Part of a small language model's weights: LayerNorm before each block.
MLP neurons of a small language model. Each row is named by its layer, matrix (gate and up: input weights; down: output weights) and neuron, and shows model dimensions 32-223. Each number is 128 + 32 x the weight over its row's rms, rounded and kept within 0 to 255. Numbers have three digits each. A neuron's up and down rows have the sign that makes its largest values positive.
After each neuron's rows, "fires before" lists the tokens most often just after its 100 highest values on Wikipedia text that the model never trained on. A number after a token or word is its count.

L5.gate25:092093046089179160129129127144158120110201133151164112168159142127132132125133089137122106121066112100128106158105132145129131136127136155194118120153108153175178163131135136152139129143111144166133115150121130136094082032098102161152118103089082111184142137132096152119094161118131120124072148172113178130143138129122134129145109172136163117104106183195087109097130144126096124117170072189105120147115191158095133179116109093178107056093140127145054151096165152173119149102158145200160080157113182071044078163163161120089118112103145108134082130146146156134101127153132144114
L5.up25:155165099100144127145126168129147105107196091116165091073121171131159114159146167105154157112138102192072125075086136169140134139089152103149155122113117085122154089102157143164092119170096150123133132130170092082093180146205124195127047119125101118091193117139152134114154080130132117149120147109122085087156063191183092110180096121118088160164107180144122089174118084117106135129149148164105163109071156102155134197117105075125130124093163103146178115075086072058097131141174143101096147076130112136148080105150125151096138137128198117140084092160149090126116138131127098165
L5.down25:131070092103070164146118128084142167164137128138147097136185138171146091191154127183145103125125104098081152140086111113048140079183121173106112098135127145169158171080151099080123143135107127117093093116187176164058117126077106095144187127141145138140086100142129111132110107132141169164146120097157182111095160062140149127164139118167101081077086088092164119098144170145149149153145067114206194162160111109159151135102162142155160092129138154114115149134159191125111043148122142162139126133110117111156162129104127144164092140130056117092135140129097185119108153142087139072
fires before: "," 38, "." 9, " " 7, ".\n\n" 5, " (" 4, "-" 4

L2.gate744:166135148090107162206139186123138179170148086100109085113121164140113133146121147077138158101156139066137067206154094083083132116114123102214100152150153129134145125150136133147103133195161100148137129118156148110146138086166172094136155122149072104071117131121128140147116110130144144163121072113114127102185094113085157117109149105124153183094103065172153193147123152150176112155104190121153120087085095103192141138073112103075042140152177123146163077160167100068074152162147073130151143143141115168131109133097143139107078136147142140145078124176109127162058151103061106079
L2.up744:177129133144130113166125180115113128143147105099136083143126126125132159156086155097134121112166106082085056136139090124053107125136130094116111169101154141145095097141118172100126102163215129091175130163120121148074124119164165104129158102124149074119107110157154174125103129182127130160127062094151136134182147135092105093136139121135134157134121099144105227094105157124142112149174134112126144107082152089146153128096150124068142134085129166139154117089104127137101163082144136101150206092158134155174148182079111103112089143170071086140099139214123095186082160178128146146
L2.down744:119133144206126065043116171136171116129100108154082165081073109122138154157105171100093085148166112102082082103116136206080145175113150170102114195170103088132117159121133138101158123138196129122118114153112111190120116102143181084123121095121157069173105154151137118123149105108142130118091102094077173164114128158149117125149157158133125161113131122108105181100099145179172149088102156119162154098117122100082107140088151099143116139159145118178169111098098092154116133114166119090098142101194140119134123109062111113102207145236132065078132075191119115168084168109160132143
fires before: "ts" 16, "ted" 15, "ing" 9, "er" 8, "ers" 6, " place" 4

L3.gate370:101151097122152170162147135123082111153141063094184170126141119131146144130164075104119144165128216101121129080148164070090092122095187119179118140152193131113139153169141107139086138128153141155111177117152093086101130158140189108041146073150137167106131147109094105106170099113182053173081139136174144157172087105121090140099076150164129123093167088120157125146079136174113133148140129155099144205173133120169073112118150161122140103163089066092103122140154130132133174124081089151122160117189157143145162133125099107100092174150093140173170134089102140117163041094125094127
L3.up370:102114102150191132187129103187173163160169058047169105153129132140145094096130056107095084138152141148087097080131167096129128106123165122130078167094147117080141143172135151174138156127144099154169137118164106117092121125113146126086182131160127165070148168161115150101142094143105082208162075133181128114204085135155146099115138116114084141153113108101161162139125126147054073117145126145101164130131139104177113147160114132110149051155129128152187134145187100137092130161150190160119176111107137137128134127120183150086079127172045165119096127145097110151154066067062096127
L3.down370:123080208175182125112147080191094089166178127113194111096108094106145133147107073115155098162116170096111169096127139064131072102089142104145115122141189132132148156163158130170090111094117098121091136090128176116106120141119122125107139104087163156170089117105150119121134146110189177113116104129156151114106082107172083103108158131165113099044102096143170167098096079178154150102189081081106197130127124155157121159149165160152116094126146166120127126169138114146163170158135082095121160119153139174138094164106169133092150186185054104128146148129105039102105149106076130174
fires before: "-" 72, "  " 16, " " 10

L10.gate65:145083100114164161124157179099201142146056094093069127122133138100153198060099170113107084110160137124144161187153120182148087151107095120131125154164135081135099172160114097071128152147157146128148164083136118124154100123107107098125131032145102083123094171137131169140115128093172078164129119055145127122165147116044147190157142148114163116141149110147188052124095086176163123104114095151131131161123178104166146178148161133113125106148155129121105139117151180102172095108155052091089172119156161103058163099147147152122044146169168171139101136109083145099117118156102118134
L10.up65:141132118196124080095141142110109136113100116097097149163137071094208115143168139141123158121131148153136176077166152098145103193165126127205178150151135172125129109096131147140083114164157135089136107083067023133100166136113120098109133139167106115099135093109062112105048163102139124129127140066082129139127130121109100112135135121120165058096169092113095102157152086164112105073085150153120122105143110129124109196119132178078147109128129106149099130130147099191180157088116153153148119153136161126180065171116141135102110156164112153149138149136084181149109146211132102145
L10.down65:114124118135175134168138130155149171092109094081145085139167168049109145152148142038099105071162135118095176099138097157141160178157140169119140134135129153115079120106137104125151098143087195123104217091174079133122085134130074205109098142178111120088125155166144144112149089134109148115158120133138156128113067143110114102151127130139091116115109115136109187088100221161168140128113120101094156152153140125187121114099144138090143085108148165154146075106160128156192149111089172137145097134098208112153152129074160183127133080145073141090098066081144143137112184106078162171
fires before: "ional" 23, "or" 15, "ion" 9, "er" 9, "op" 6, "ful" 4

L2.gate445:105137090164144175143177105122058130174111152106104125145164141065157122152112132120060083147076151154105068101153090102108122088100136184139163096200054162119141132137113109110094133126102140123180067127159108160118095177141144118080101098124051117163134115140125172161141091135117092121127084169131115108093048139138084120118158175088139149093155106127130169122129136108130142163100179175120132148174166148177116159092107146122119113171088107153159177182153110179094159143150152174113105085113103103157146133153122073142129091145173058234139114136101119150126146128097096127
L2.up445:151145198213136105112183133162095116147128191099140157152127096092141165146037112131070121196136157091167103070111166163161135134137087159126147077202110128112143124108166112163070148070090132159161036123123100078126165131054156120126099139134080073111143124153131140070098153112114154136130146143193139089130101186100116106109117138089136103077120131161131119172080132102159108155103121064091156141166192180095129162130111162160106145146080141151137192164134135121122161170094131146132076137172122148129153108094131105142096143156233167102092148133145120121155083094145134134
L2.down445:093073116141163147073069144084183156094096194211165090127160093160115135111071082167136110179133100099094096091129143119187080116104125200126142136137121110100157106137131145150141100135104142106104144114159140134134176147110115139158128126156189103104120120174168163071109112145178215143082114097191120111149145155094129147148049155192110087113146179178107060102137078118097167147120095084120149107141117085074143140147136160125131121096178138144084095179106209112160091132131074148138077156148114106193140060123121164110108083127157127088123117174143144124144094123108127161
fires before: "-" 57, " " 8, " |" 6

L10.gate139:149159131136191144123137155123078121186105077105110153147144157168095131160135102128071117125158044102107055139145163136154119082089142113127167069148108127117106073093133137094162149130053098138164106158094138083151134134157165138111078107103181136121099106096162096133198130104176115070166161131143094112134146101115144110125118159183139093140107132139155088156132142111135122157147102104080142145224119162142157129150148109117074116125104118109121105205124165124135152105133105105138109069177158179080115093101151160080124144118107153163102144101111095075119025102136073115
L10.up139:095136164091124123122183128113099089147116140070127177163117164124127150150052066183136156128105165151110146161164153140124085094110128116085135155143108146105124112096147138080086152121093140178190084143065128115136181160184141129115076151157143111126103157148178089130194123133131126081107142150101154121149075144040162118106129136149185154122097119133175115108120095121146089124134090136158159134175122125147169148085160120159079152075087115114146150139111162089098136094091147072139089072088156173155150124118117105126164167122151091115102110152114116117116112123099053123
L10.down139:170175135124167126137131075178067092125129100106098136138142122163144127093092087082148128134071112107139116199101104142125094102155092140116161116139043104084188097128173152064127111070114082096128070189065118168156095131116084155121092090127146151124150144146140118074144074135115122151104138162064126127124119104132166163135183127157155096112091158167095156174199125125138166110165096113103119192102086119124175166166181134115141118190132098149115136120155100153200131196124160151090155089110140093091126155111043123148155173112090075181104145169127187142124128129138103141
fires before: "=" 28, ":" 12, "==" 7, "P" 6, "ceed" 5, "-" 4

L4.gate677:137112111117129152135146154130124096090117191159157103067145114169138110121074035126147130091123119148116143111128083141094146161172065077142088124114082161163107137100148107128168129156082099186134067088152133086125090072172171120113088124108115098120077136109152122171190116105127138135077132135200197113058099103107120198084099127164119145093150074190148145159146134143122184135133080129083112133118143156104123182141178125138124092126159141150124152157184168149103129100127096151089162090194184215102100100134116120122155087184149150115083098146091198158141115142196082123
L4.up677:135174164103122118122154087148107148090135100132116113073156073154160137116077110128144156185181171113139202092158147178169143106133169151086143112142164122136162066109163185155076124097091118181139099091118127064188088124166137149094080110194133138083131143120115112105141105163121107085126105132136125114112137089130169045084145105115122153160144160083133143169107101088117125170094163138078099048079155100116155155129164108153094121112099108104122139145134111094088156091144183168107156150098168133162144167142168066145108135084151100164068136150093123114140106052132101127
L4.down677:125090141095117125151145151108110119170122080154226143117124162116131146173153094160155104078148154097071090184126134110107116102155127122138141189125170107124105132146074088126173128101089148113082148099167145178105166163118167110131163181129110133115098089140121115134068155144130184152101102087136104162091156096092071159156118143187121140111119129087129121100190131086121179102097132120106118126126119165155116151095113150116195157155131085142163130110131133137139166161121094117202117151100081113118147192128058133143165141160073129149094083074141122113117110178161176176
fires before: "|" 24, "|\n" 9, "|---|---" 8, "-" 8, " " 7, "=" 5

L6.gate305:108104109077119126133127156144063135129088139124100169141100109107152194111141192097177150135151185155055122152174118147122130145118079133148170117079145166057058111097117141070096126141102173093143135100077113135110110150129150077136092197145091219154119113076099104087127128118106116136095125150168133123172123161067119178121147101137162117133137144156140081087148107127129188203154125165092037112152127132162154128122102128149166131126131134116120114095150107156148085113133107136105116177183184156108059135162141083162121086064164124154094118164093132108159169140126162091
L6.up305:092128171062120120131074109066141148114120132174120146120142098111112106079139168102147143095153123140096055131213128168111163145127153173191161148099171120105118126166118154183098102130073159080184170075080145153105101106121151101175156123179133154111166084105102100086144173165064122189099205156107106137146077162059057146187110066152129137102150117131129077106157153128172160145155101139109125141169093080155152134102080110133163154125100133136153175108169112125181120088112111179135073134146159113095099115102098091107102103079098106123133140144129165175108166139181147123
L6.down305:157093119062112132125160083116166102109157139100154112135113091077135162123109157130154138105122082132118176120131108110148139121204093104163111154118116153119173124156111172089135135088155182123112149101122147149142181076113094160112105129158109097062176129132175094114142063106135080123107121135091152150094077085120113107189115176101160121115150084144114035095095210149121143105119111160159091126129129138196152125137104151141135154179182125067163177111173146139161131149148101163174166195062153096109086126104134136082131134132198107156132179221131118118101105166147180140
fires before: "er" 15, "ten" 14, "ing" 13, "ion" 10, "ic" 8, "ical" 7

L10.gate894:103108146132133110154200136101146117120130122103150117141168122140132117158095122086156163095134126130133115068164177108158132115069092131127184108162147150111125200161178093137143161175144133170135155089162166112096126114129161090134147082159128088129076148107075150104183107075164130113120159123176154101170138086135100100067129153127099081060094095161128103143108116159176103101158087120130155164189120087182150094164168123068147064240080137178114162137123126117119183133108095170105150057103081139133116105193065159060139135106125105177138144147202125071095086159136111159
L10.up894:138177069165154155171174115139095133083115145113117099120085170130135101206088121150148108128100083119082122146147130117130161176140178143120185126125128114109107182153143131183147126108114107181118119130085148125077129103130133119112152184091122136125140135157137150185082071126109140141119135086075122136089120113134088099123132080073145120132116158145147070169147092183182131083151106140160138168092093180103141126154078140100134128135102096138076124135194140188178127194101087089101103139134134148203119115091082150119119089161092145192138108186145102216173104086110101125
L10.down894:184136118153168154104089085133152141116137070141194160050111122097116123128125089148163101120126149112131170163075136137120085111131092087160159081088086167147143151134213155141148150060077131149177130131157175128141098158127090097124140120084117109121137113143110139113130079174140135118150125143132168169082089154064149100120147144133118101130103096105128124092124124127165136048173112114130120133063159161130177090116161157099128179148078082119120190188188088113181149142161109146046171082170132164133147094096101074159175160161089131117098178124125102133125100092136152147
fires before: "-" 28, "|" 17, "19" 6, "20" 5, "L" 5

L4.gate594:108129151106143131124109125139153124103098188039105140156160077169161145115175146121146169126097196178137091129152172110093194137158138127183149132076107074138141148139117109119121101100137160111124148102160116179114124072166133144147165132083107119169149162111141134162181175075144120154147123134117138143107117124148130071103085173183161151113095064156068100152103137093132176145141133141132165171133111139077121087131110102099112113114133158069111087172154153103119087111089094125075186063151065103162105140128162135145106137140145184096161059211103071124164139173127196076
L4.up594:066137141128142141098124123116140173143099155084081166174116095140130094153186199114128138130117222132084073125169180090165107118098106097138179180107100079101128161145099119076113138117143160142168112132121121176165119123119130161067165166083083124164143179103128175160147127136128179126189108117161148122182142101168084109027077147089123125093091089141107085062108108130140179122129099167158126120154098107136087152132123072085136093183140092060112089168118153104155140134115118166086112074102081161185120117128144150157104144123100122131206111128101123140112132161087176106
L4.down594:162180114227145105110187076136177072120161163156161132135095141187149112123134150148108117141119117139132145132097123162104033126060092091105117126183082140147098089118178145130094121111116133124122113125123170100158103092106088123165137094098195171127125097109104105105075160135150142042130115166109119139155055111162133071163145101126168129129112080140091104122154117163191156063154081118112144121121145107151178088146113104120106141155121191104123108129137116124150145134153135100100124112102196139150122075180149153122071140189144094119155139166139145074084107181167118174
fires before: "|" 44, "\"" 8, "|---|---|---|---" 7, "20" 5

L2.gate43:132154101097127131107110116120131126205149093115098130141142149167097104069128132153144124115136172132124098039113107147052164200109132101166103153150121115107144135145153178145144176133135154128199132123191092132112160110099144112150151137186152141098079136074126153160178177076121132105033078125185131089135170113197154062157127126113113118146147102083160097154111084100106086168143088117106107126200170136090110135177135129121108169083189100113112114048155132114145099102068105113104109114180126138105129135157107120104153173115078122100113082146139132151126083104123105138
L2.up43:174147093057061133124065129214116160173158089106079157140117136110131094076159108149155128125163136109078121050131094169090194165078157118155124144122125086101106149093192145140156137123124184167159168136143099133091131093120137137110133125126146186122141101095131155160135147118148123119067104108166099086155159137146154101170093154141130097142105122154180149116053088095078063122156151135111138142126169099130122099179158135164124116103174119131131144065160147103211139145096130103101104111140148116073142143123128111104164098119105138090144160127110153137142118117072141142
L2.down43:152141135138147172094116105156123101130114164139115187033127132091102134194125121108133117165111128117176149121070161093160087151147144137143100152144098213104151128155123112168084086073115127127062090118157204121139123127105126115157189137118109144131088069155149161113150203103204128080186135183115135091093050113092087134164144143098096128088078153126125090136140129133162156090125127172137120196107090136140164157099126178130093058158120100093083111187115107102183130165130110136103101068132143087133128108189069140125150112097127105118153175106125105103137167139125132162
fires before: "-" 50, " " 12, "|" 11, "  " 5

L2.gate473:108165166085195112182153176133090128122165145104126139142128191126084128104118145123136110133149094148174099100125126118119105134157151131161120125163091158146128123064176113104099136122145132093104066064184076107111087118167175131153166154154097126109150162159132138120071095115168179116116121090189120144114131136100126093133088151150153115097192084084143162141165123151115096083181167151172164105122096111157133091131150211133170133110153110129103167083104117110091125073179091114195105108115155109178074127129110107153179108184119121101132116162116129120155048099134138097
L2.up473:083149101137183176160109095160113106165139125150120093149144092117117124077127186139138189125135088088118182144131117092157153139133141126128089064067167136159098150140058112173104151116135081096142091112130142206196109104146062097111106118145112115161131114193101112095139173144079093081157103052131183137191143140153165177102138171130102123154126135099139115113069095121109115047099144175179115181146138129144098121094145114127096159198111161106086136090130137099151137166141175173073090181090111193091155096136123135122146129135181087126098139090152107177148101141117162138
L2.down473:170173160095155170156147114136134094122137176150144162104131166141162105099089128140105101093162148153156132067158080113157087138185125161129148131177123170126147129062102087111124122157158123110111070092144075128111161112146169119182138159141089123139153181132106147145131097164125137124144102113154119130170129091093187144077103116143113106106111132060125115145183139129087074116193173142159147110132135149144185081147117111151108149076157112111099171080160088070100161117215065087094118090129150070155112165136138119110184126163073083060093143132127174127099117117166098041
fires before: "ad" 18, "ok" 9, "om" 8, "le" 8, "wn" 8, "ck" 7

L5.gate108:115139116129212184217138127135069082073085103147151166094158163092098098154066164155117123120103162160097117145145103111171120155113123124167116178119148128123119107133121167130109115113144087096156086170137145125117109150163120102120114063136073160161136161225107133099152123078126106122166136101156132157103153108148097093117130162134139131144136149096098171114142141159082126102128179138154143077091128133153159111154142086149081207138119129127134144131182137178108103109166094167106049097109126134172150188134137083135143113150155147035151063093163118084162139028162126089
L5.up108:105162161155201145140112124172163122138111109106165117134126062137131073100129143141123146110137092133111135147135076125112084135110152168154104141127172098089123130097119149147170072148144114137163092101130155190167119133141103081161190140175118142128126139168118185146206120148123132104126073061154163139116092097178152078182125146083153149109117101095110115160129103107111122058106118175181181159153127147101142135075138126127127186138106170107158137034092118162109088107191133135158097150098091122116131145087171071167171095153136147131110169131124137118126143123196077063
L5.down108:135183161116083191157090129108123123146089192128137162112111139142167109116112129157114112170125172139123167146156124141152072206094111112095137099087090149134153086103162155164117157125178168122103099088135121114135155114182160174092127179162129163097155144103180131119104125127095128110149119091080125096115141175098195141120100128093146113097100128054112066130157122135086064098106065143136088166101112139088156089147132139105108103113189184044065164131069112165150093158134093043134182106099156105153106155095155150139158120163061133066105085120099175135168119109107114119
fires before: "ad" 17, "ck" 10, "ok" 9, "om" 8, "le" 7, "t" 6

L10.gate809:135132116148089121156133100085090164182110142134130066160171103148085063119104122109177149128088197142168070142109137117111085169123177182160152092075063118095097149152120120132075125156136086145147111120144093134080103146162142148123126174155112111115141174095134129136190100153163143081093168114128103190167159106177151048084158135139115105050121160117051057109137117149151146147124157160125150151177120120159137179137110141139092105113155179090061130118192114199078120127191133144071172046130158104093168173081074165142121136157095103131125112119181115111084158143092170141
L10.up809:157169170152143165123119105092146189137152163102147097085084135185129157139145069076100119138044169151094169114118121082081141114119098099176129122132135121071126142135115130141169104142185083116102108136191130140091150131117161159159188158059131144090117154135088090135125195078102136096083085132117158207138165129112105101169097129139140110144151090152113074129121109153081113131105139095101172153128111086102167103129096091151174108159138093152140168113176129175107125080185126144108158083044107138137110101155181135135115167165106069198158145176122105181135126131191123109
L10.down809:117113161170137112115056078173110073136047148100140145129143125143153081066131064192142176175153143117149103118138172094097130106085103128160145150109027086157114108105103089153145115116132076088171173124149087109175128173150165101176141124190086140148076118114139108101148123129141141095019118124110112131132141065148104093175145104104148175093128072093148168180151114159174164109136166170078142111161133152112113134079088204113168094176109139137111103163135159140099099154113137117127120141144117171123080169184165099124106178151136159081067114161117113140105129128146138168
fires before: "|" 70, "|---|---|---|---" 12, "|---|---" 9

L11.gate777:109141001113118179131115097110104121136163137163106164135124161103115048138112106181104135134148118070118168132106121122149131102169108176180185098199130067162186113082092122111143172086236141139097081137140110129057147127106127120079083145085134154170113157136182180138150139050112163114084140186110145105168130098143153115104070142118198134117119155132109137125116169131098145107101119161083130132134117096087150154108129165155169077155132110107091117115136126094120136109197201098150126144122177108040075087127096161140113105132156081123163145110194133128131138106132114144
L11.up777:144141173167090113168120107086066110105125147143164145116175097122133035212099085140171079120136093166130162108099127175142076148086161122138133119132132086094095143141085115119131132130162135151111145131160184127169139154142145126125144110075120105159164123110167092086170148113097074141164111128147117120123120101129122066120109109084108183126168153175167128121117129135138182161139110145056102158088136127094116180035133171114127203126070134117138148104168130180120097183144141190093160131119087135121139181081117102098047072114138070206133072129139086112108112109093114104
L11.down777:139103116191148109109143141055143091168109199112100137141056182127121100112094110164089144124105132116095104095110143146154081166117167141161122104186148076159105138177143112161120113055074214102144176170103169173124098080080096114102133151109159164143128136088069113136124127070069198125101162107117129071150103138190124164190117174115142117120131094116169127113122085085123111103165088100116193106187139130124117063098143135136140104097132124121117155174170148150125145151171099147163192103116111172136158115107132108169148183109129108092142109166148139109117125148122137084
fires before: "," 46, "al" 6, "." 4, "\n" 4

L4.gate646:089122182124137167144164117053126143066185150156120127151178196107100087138128098132115067095100092106134034078086117118078170121183158117135100095124126160095123081075115105142138186135123154085154124166105071150170161175115148147171162167089106118173097104095102123175182138108113137173108153176082126109132147112089130182095176152167125157123108180124134150090126107133116166137101101226148172101161150155104095142122179098102143082094175179064120126120173082170108160061121080164138125130147125177139063081130091114120163148123169127162127110107074181097106146194150099131
L4.up646:152117106120127168171121120109055173175114142068148115114158134104083149121121113093103136133146083138149040101110117092121158135159195113092122126121161086145154141086154140157111108115145228150101063146153070148185169121140105152120093120143086087136154141139120139151124104137084069195109141102088116139106080098119157066108141152119119066089080126118122171157125145124103155151075198132153166101090142110155141185063183090140134153091136150116143143102113121108108126134127075125092148110150127146165151074132176139201194116084156116168197062115135150117166131170136137112
L4.down646:093142178121146092077171172140102108040151103116095113167119123159149142130086145115142118110142158107156118116151096157037157109121129186144144120129138169112155164148191116152141155163144092192121124143148123124142121144163103114168174126094168164111061131178128139150117140124171146139114123154152193056129120116125115102150072084160127110079085099144115094090139171152182168123128114147185175102092126127141098110097146122119118119117114200107117165141073170177139081155091110082136161145131205083126131113131141106063143047093152118047075109147170104134135196126127149094
fires before: "," 34, "." 10, ".\n\n" 9, " to" 7, " and" 6, "–" 4

L3.gate632:138160109101081174170162155165048148115116143091136162142126122153152095115137154068163093139135178139166127144116074183150118126134093105142153110133168152147122129135108199074134140087110151117108178112090076125101143136148131067088175129182108146111127159160074128084140174145158126138175168079147138127146080133042104146077134130152116206125174070141106151149108146044149166073117139140142096081096121056133120093101148079115122182100045127177141129115164126169156122170180131128059146131165192130142135118136141170150198140123177143160120069149125116097124134105067125103
L3.up632:074149129162081178103123110176083148138120144125094094147126113103147123144090137021146097113123169172178094099121111131157111138164075084165155156070120112170106162141056083166093103154095128135082151155062112188081153145140105134083150118152045102145174179137155163112110200111198102110106161124137129122170090097144130152164119160142106214140157069105080115119125113099139183108172109173113054125105128102116126134110200160118127121119174156178110110083169169141169111157133136126084169084162165121117118115145120153127175132103128149114143123103131147130091150128089118102
L3.down632:140113158155098166093106153104104148109129111092164100121156120067099161093124144093206067092151114094127208025100138119120112097117195109156164133165105110112169116115144081156158144143143144159093152069118119165138116171114154107082145134176135155107140171112205111117148108178167156097125109093111184076158097153112125093098140159155091083117125100123108108089103158104097159164169063120146111116076070158133142160099111153129135144090121167145113150114081105187149124104184122112138143153137110071139152109094144121068155191142129108108173142079099189159075167100157135114
fires before: "ional" 13, "ed" 11, "er" 10, "or" 7, "ation" 6, "ine" 6

L5.gate507:112121155121084170158142135101131162147159145130152111142115109164072129124112088058152127145128149123123083181158167110081140142140127154231116085110105092135182124157073095111082117177134106149157140106158149139098117071159125088174160106117144144130151114121132125114142072074097116186112159055131151137167120168148103088066136168126117112179161106151122134074118115094153156111119145168156139160146163083180105166182093156129157173129124164126151156099126151111089127120023156094120077057119159105146099149118143081123094130175120124166160111155061106122178114166121194144
L5.up507:163129123091134172148146135112108103173106129045116086146184151123115130193144129119050142176142135165159148075143133072045137168061143116188175101106057097112129098107194053127097125117128109118166194159146084125134131125127080146146155145159071130150087099092084105129147121113143175143144147142148141119128108137195100123149047143160096084124140088201129059135157148135068112110122148108144132147191097123099128193133112126116168129157139123140095097137117187132088123099108078084172163122147144147120138158125111162147104154111172076158171098120139107152127101135144151055
L5.down507:143103090183098156143102128143172138131103153148161128118159144144131107192105086157094076176150179094133148135103097097130060132156096142094121122133129146073155130137218089188139151148093172120151090144143181130116120104092134116145174108086152202152113077074085014096143152090151082143110122167110178173138087112119145071164127116119178178103137082097145074113074165153189161110148122088134088171134110174104146097083118117160082114132107137110108113157143079163119096129101130150087153132124182186123113123094116116119096107221111096173171155183106184159144139122149111186
fires before: "-" 65, "|---|---|---|---" 11, "|---|---" 10, "|" 6

L11.gate152:167106134133072176133132125150173110149122087108159159103106095141089117125070134146066107108112110161126143113114171146125129078093138151156102134078126125108079169184191115111160108174121090159098191126086056101135124125147102175104135224108144135108150161118090149087132139116116134105170125080192081152156106198191137109098131163143115149108106161125146074147126168079115165112117129165140138145137139146158130162098092131199114100111175079108100174090128107137159167089129144146149114149134123149157135184100157094098107110057144154171079088178096057089131099137087088166
L11.up152:174086118111122110139074126139152156149162111153142127135134200147150159140139085092158139106141136162090147068096091106181167138159090106122136113090121152158141106116218108088080154124136087161142120146142081155060168171116153095092117163145152189123182166170064064172111174137134113153105107117164172163119134131162128179085093100085096148180128118124113187115118118146105118120154134160094128138073165129103106106144177097151124057116113132159092131194149066081136142084096103186174168144143122093124078153140112145147117177192132099140113101053074101088120106133164092139
L11.down152:137144117158127158117137038098109081161144134129070159088116148084115070160119160143181148171168111147140076177148143128192117171130155107151079129089111139119122133162127105162117161134109171148165065178088061129113129104161138063139099139114056087130116125092141160124094143081105112099175134144108152170168150154143082074172162096136063108113160119099116095125104163072082130172154101153109078083120112118126142145106107098144106105131129173134112105098112187130137185089050199197110145213110072126114113189158144123131145106081132173137148171114123128132153157115115139141
fires before: " —;" 33, " " 13, "-" 5, "|" 5, "17" 5, "2" 4

L6.gate68:133102136137169178065148166113105146143188183182091168168144161149133123156109125130161148145147076124060098124109158122134113176157125204109120093126208182143131122057094130180162101127119123152098112178105127154129110133157097142148100186136087107106129115155125095167115077127090100161087157102168133120126128134071080136132118139118115099077143170141091131104105121155158189066201145168122130089113115100131119177113168129088146084150142198156144161097115137117122125131178136077122167110096119144111142150144174081104097130031119059125118164102136159083106135151175126127
L6.up68:116138010138099179153130152136149128142131108113082119117192199123166116134109164148142091202155141129091132104114124141101090122142149122135174158123081148145146141093104140179114149196125122129129152152136177118100080109204078083148119110124136156156160101143130099055114127139143082130132195154148147147158094108195110146086106115100116109127074188162142119130172160144120097111090106112129137087128148116119153183150139087100179166131105092138117122142121075112127119201162162127160133094145109132133034135097084140102202126152079127150115128170150091168125101146127150146
L6.down68:143135169120147190151108101112105173062168091085121105171133090161178165190134166128149109169180185161138101120123089131106121160138192178153122132126126138168152132156214119122169130116101106111107138164120131158156106095140118179167141112131176108129081182181131096166085091094114084109145093139125158063066123076096137136151107122090091120104117115119093149112145125171174154158116097107102162065147067088113082071093134098139109111140155118070142193124170177102131133113091141113090228110165135149169091082096153166178065134139106084126104125151128139130089123071094109077
fires before: "." 20, "," 19, " and" 12, " with" 5, ".\n\n" 5

L4.gate400:174100117156158167186116116171152151195116087108080086170167110137135108137128152133175124190142142129114115151088186116126163110170158130158113165121122113147153085129157098162132097125102085129125195142085049090177133114130117162085132127149111139123151140121163075090119120130134139152085103083131116150092166147124089106154110102062067075146134087142160155096079128101155108127129083112138152105113098135203125089140122197102089125116099115116085113102210164135141124116121068115149154178204112158137097176106178145093133068064041167195099146161081132122107096144097134118
L4.up400:117159142182190096098159111149104130156097094140151058143112099124137125118155123090111084128151161008099112114182120084118132154078106151107157162101116134195152142144093094108140101164135124109135188081095129140143120092119101036117102137127126107165079146162123137134074156118161088159125078084161184144112116148103072135197100125149140133140095105128098165135178182119161083137107127119159129092102098134103073158153132096076113121149072167098097190097174164119092159135145205125147142139148161162196105159131103108115152119171160084114112203120093120138056136132097131139
L4.down400:141124102157122113129126129152145138128171148107104142114079139157108128121158124134179129135129147168091167112118131142151132110184088123210123160112124196139105169111128129116120121165158134085109105058129098108134125179090140108128142100148132078125126181141091096171148083159137157165121078200154095171078176073050120103134092142116131087161171158133117135095127150129197158102117029080088134159128130115114126155080169158200112118142145134159139101108103112160183149084107082175105148123120059131166140140147094135147114124139090121124145175135092139119125163141130165127
fires before: "er" 21, "ers" 12, "s" 11, "ing" 5, "les" 4, "l" 4

L2.gate574:082137127074097110187159197145151119107122195054119161133135150130145102131174151074130099093144068154088133120119120156110145146149042129118139095131119086103096134155099120104116147178098126120167129093080093133127133050152142129139146129144061124083178108149090086151091117115159139122082124132121130085155140085100143092093108152165122153136169103149136132101121144091120160148118122137165104060113104109164111161116152106064131133114127217108121127137154155153171125161191166137105084165100180118141095156139097136045216144114159132126091207181091097118097073162137112129
L2.up574:093122112091093148156172166158135088097080163121134151126176141158125106084125112109097122089180079149141131183135108152111193094121105150126142125173152155127147124128086102112061136126101113085120169064076114069128132104134170093118136125109088099087133139133098123125057154128147123172129098132123151102190164062082090152054129131187070152229154099119109114109136076141136160165145116189140127138080144108171159131144129128115137136137111155153105118140119127105118134122122166139137108132150212111130065173171113185118190101151161119126152158159130106119036104122090152148
L2.down574:139066137172169121076137107134157147126065182123149161092163115089085164051142115131150053116120122121168180098130099212113135200120108107155142181067100102177155156078174098102135101142147123157097180073157154173139075145126140148112142092181174092039145137157176151125208107204104128090159121125100147131165135123106136160127165123165088107139119139087111103102092163124130119131121143078173091115129136102082148185056153169109112115112132130117111126101136149166175133096139097130090130089137243089148152105100146124105113132137184137132115145111091120079127153131069147160
fires before: "ional" 15, "s" 15, "or" 11, "ed" 5, "y" 5, "ation" 5